config.yaml
n_layer: 13
d_model: 256
n_head: 2
n_kv_head: 2
head_dim: 128
d_mlp: 768
vocab_size: 2377
activation: "tanh_gelu"
norm: "layernorm"
norm_place: "pre"
norm_eps: 1e-05
positions: "rope"
rope_base: 10000.0
rope_fraction: 1.0
qk_norm: false
attn_scale: 0.0884
bias: "all"
tie_embeddings: true
parallel_block: false
init: "normal"
init_std_qkv: 0.0408
init_std_o: 0.008
init_std_up: 0.0408
init_std_down: 0.00462
optimizer: "adamw"
lr: 0.00175
beta1: 0.9
beta2: 0.95
weight_decay: 0.055
lr_head: 0.00607
grad_clip: 1.0
warmup_steps: 268
schedule: "wsd"
decay_fraction: 0.312
decay_shape: "linear"
final_lr_fraction: 0.0
batch_tokens: [32768, 65536, 98304]
seq_len: 1024
doc_mask: false
train_tokens: 554700000
steps: 8471
dataset: "wikipedia_en"
MLP neurons of a small language model. Each row is named by its layer, matrix (up: input weights) and neuron, and shows model dimensions 128-223. Each number is 500 + 40 x the weight over its row's rms, rounded and kept within 0 to 999. Numbers have three digits each.
Before each neuron's rows, "fires in" lists the words (lower case) most often at its 100 highest values on Wikipedia text that the model never trained on.

fires in: "art", "national", "football", "grandjean", "final", "grand"
L2.up235:499453505482513501554511453400441536511495512492517541434503486457541476493433443483502463484487605474487507564430512497476536464555481436437534482454469464555536502519554428527506465486530507502588492530536541552461523406516417516564487516497441508535500582484513527495501442512447546489

fires in: "left", "home", "votes", "shot", "blue", "season"
L2.up736:467457457526486513533474493507509487442481515491431481447532562477519538597495480477559433530433536580530571465482547453485477538580464485480465484553504478541463525566453529487445447453540469480560440567498551476499550510453458527491506415479501513546558545472507415453450495523565557498

fires in: "figulus", "to", "previously", "second", "background", "break"
L4.up740:518483508456490531511521535501485516458470437500544512468431530420555470520526535568418497512502555500554562445474458540511554454442474512464498526452472456520532501531484547425472556460533586514459472489517544483480456553556493447497480510525402464569550432507447507546508508437480495505

fires in: "of", "various", "numerous", "33", "34"
L2.up88:559500468497505468430542512453570573428457481431495529493516553559522489544533468523519510455534490502467482499532464526456490529535489467568504488498428479459496469505534456434496520572529466480457508468542471498488460493528582397461493535529504537491510477504456538538479473545437495517

fires in: "new", "former", "his", "young", "own"
L3.up389:450496433466505471392433523520521503483506558509406445483473538469516499541498556482506522536522610489485514503472439574483516480484472509469507518473458505539475507472515552432502469483514485464472425474508516475564523556618545523598533491486517499574484458509510452510460475450491532477

fires in: "known", "family", "who", "now", "still", "also"
L3.up508:526521495531496494407475500512491468539454546518513472498473512442570492526507473529474469438479491522483508541470409530484518460603467454525504506555454517517506483545478540491474473470517518509527491460527522449508490495484545503462468525505458514549509481508487530493539522552472481456

fires in: "her", "she", "my", "this"
L3.up370:487478529502438457464481586527517524514602498516483562449478489502567470612529509490441523487548573473516511576503457500504520526523513523463467499487425454494490501502480567503497520502541444481505435541469541554568514518517467481504432458541538535593517490546530486393443536495581433498

fires in: "website", "election", "elected", "form", "municipality", "formed"
L4.up720:542504398489460532574518520483496481532420530480508518501449516478490553618492458496429531435447525498416591526490522467483599443581499516469457451480430454470635444506528503487482504439467549493509489544523468533468501514501486531500501479508516484546530476495531573460604386507494565532

fires in: "well", "center", "height", "centre", "percent", "construction"
L3.up299:543528563496462458462391562485482472496485414455504486540448513481491465557531516472510502493513544541483544502494449532491567494522621519461458514496479522481472494476500476488528429482486482457499495496411544550504423436578535463487438431490469542501434445554429491485480504581523560504

fires in: "model", "modern", "professor", "professional", "developed", "models"
L6.up60:524477456539500496588481518531472536544500543550508534540532436527532520554486550428496447465508530535456382545505439564472500515489553516496456535471457507470496422489556523497507418444504438566528545479507452572520493530475501440499483530502505475502511585505518537516489458569397517481

fires in: "states", "ii", "years", "life", "britain", "iii"
L6.up89:551536440469557511452492528539532464529563498469513607466451560505618488543533513473504473465509448554449435501466468511417581533526518510460530488511550509579512509479556553444591437473553502486478469558423406535513515497478494502498458481472474479469502466457477475518539503507509492520

fires in: "such", "known", "public", "publications", "publication"
L3.up715:535449499520488507512455534489540523482434533548502520483436498451529523563512501495472491443423491501428541535417470459468595524534496527420523520457503459500508470491535536511509407376471485473503480531495461561455459586477502499547474535506498477505422543526569487472574471520477561499

fires in: "one", "which", "we", "once", "ocean", "weight"
L3.up406:457493435514440500527536521475485483490488533478517508454478518465516502523563468489532468481507531530529573467433517424489529493424445519501492519524521527479576502534460488582511506459538521465500443559498583518417543456504479408483469452526482552518501492568547457492465490503491483545

fires in: "on", "released", "opening", "release", "space", "debut"
L4.up574:481520502573483520554471520459480502426504547495465500503496456471542533512501478536488494479426502509482465463454462478476565484529502448433516539550553453466483442502506464506437494457475470478450461470537464459469478485557458518491473479573459456523585476494536454490514461566555527488

fires in: "been", "website", "being", "consecutive", "not", "was"
L6.up517:513506549550544559496533499536530510495501467446496496534475529456531519559447552480494440514464470551458544471516478533490521456526501434486444522497517527516521536492528454446606534551475466503499465500456471536448506508445565469468528503506498527585531493474554460493571493511490496478

fires in: "as", "after", "since", "along", "together", "out"
L5.up556:516483444438507485495424584445541553509520433527459510483532524528530542543515441495480507431521535551477529497474459523457561551468472508494473501456489521535467502474484521498519531465505507472513518504424465437482461529503575539558473481461475512463494466550496512464518486515477461494

fires in: "for", "final", "with"
L2.up655:506511502553543420498429505540497538552538474546499492447531486461544478513471523556482491482574512509373550511469470482523550534542538529446529539554494492467463504538516525539481465547547488614530428493476486555502533434573454494524449457442529509509482465547531519504464543484470527511

fires in: "2", "2020", "2018"
L3.up526:599513490499494470482413529482486539542477522527483466496531497533495423441603543487552479463538558479503518571495480495493503498481462501531519485501509490431480428481475408536480519493487506525489509579520508519555421493548463489539455536506430611538558446546484545497458523452465518536

fires in: "2018", "2013", "2023", "2022", "2020", "2021"
L2.up212:526534459568555435443471441552475486460466481460509477483463537492555457452530516573524498505489485503461544506493450493476458515476567525527510440586553499482537520471610448430450467449475479503506509532478576559558515539534519514507509574474497467585426523480531488552511497479460509490

fires in: "figulus", "fort", "figures", "digital", "nasr", "gas"
L7.up303:547447531559462552575486473493467482437478581434490498567492484454508500484548520479479425496474540507479536451446454545472502476488540491501582505469417481503548523534479474452452532557544513486532590521552488482498481434514563493487522586509477522453479531625449497477451465469561533490

fires in: "one", "each"
L4.up212:543488450460405495530441553482508497527448522549511508533490607503535511521527413486507444482477450466459482479415530505464598466455471487537586426426521470483560504510454482511535489496481556520523477577534508503495501433535420494521485504497483516493562478548441547485453534505585458522

fires in: "appointed", "returned", "found", "founded", "considered"
L2.up644:503578468501526488435455509560469496482522507493475475479546589530482524471504502523518488411485509516445561530508393572512513467506457461476475502475465515556469564584523507519513493516516489518492436505534561518495410497494430559539461495490532469519502438475555549434503509536469519610

fires in: "also", "now", "still", "remained"
L2.up474:527435451479561503400498498549510520521456480461506490515486457467551465565532499487532508559454507512470458515479472549459552466450447484551491527480514531530512583554474510537605460466493485509542422518570512540465426525470483446528457448484427517530471613550500485511600504501421506548

fires in: "both", "where", "an", "whose", "its"
L3.up740:505506398487485461493497507512584583418463486470498546481446597483551491593490527514483482497552491489482489520490489584468584475465527520537505421515466510506539467498478514458533447487535555494492452525504517525581504466500478460539497499566476514543571567569520472474523484463517486535

fires in: "000", "100", "200", "1900", "500"
L2.up384:541556444483532501502525526484529474488502435461493475490473469573529518489488474501563510512502528501455448443519469459478561541467479423471595484463462518457555584490522512405552528498521427529494514505436425475505444475620529485560510498576466475552523487540539493564447527513485539491

fires in: "his", "their", "whose"
L3.up71:504480453496394465519400505519568518496536488522481477442517594471523495508454525554453445502464572532469566478463459532460515504497482556448489519523486478473454430472489570467541440399523492556511415506511526477549441534548483461460487471551482528527521505592531461442462533452490515508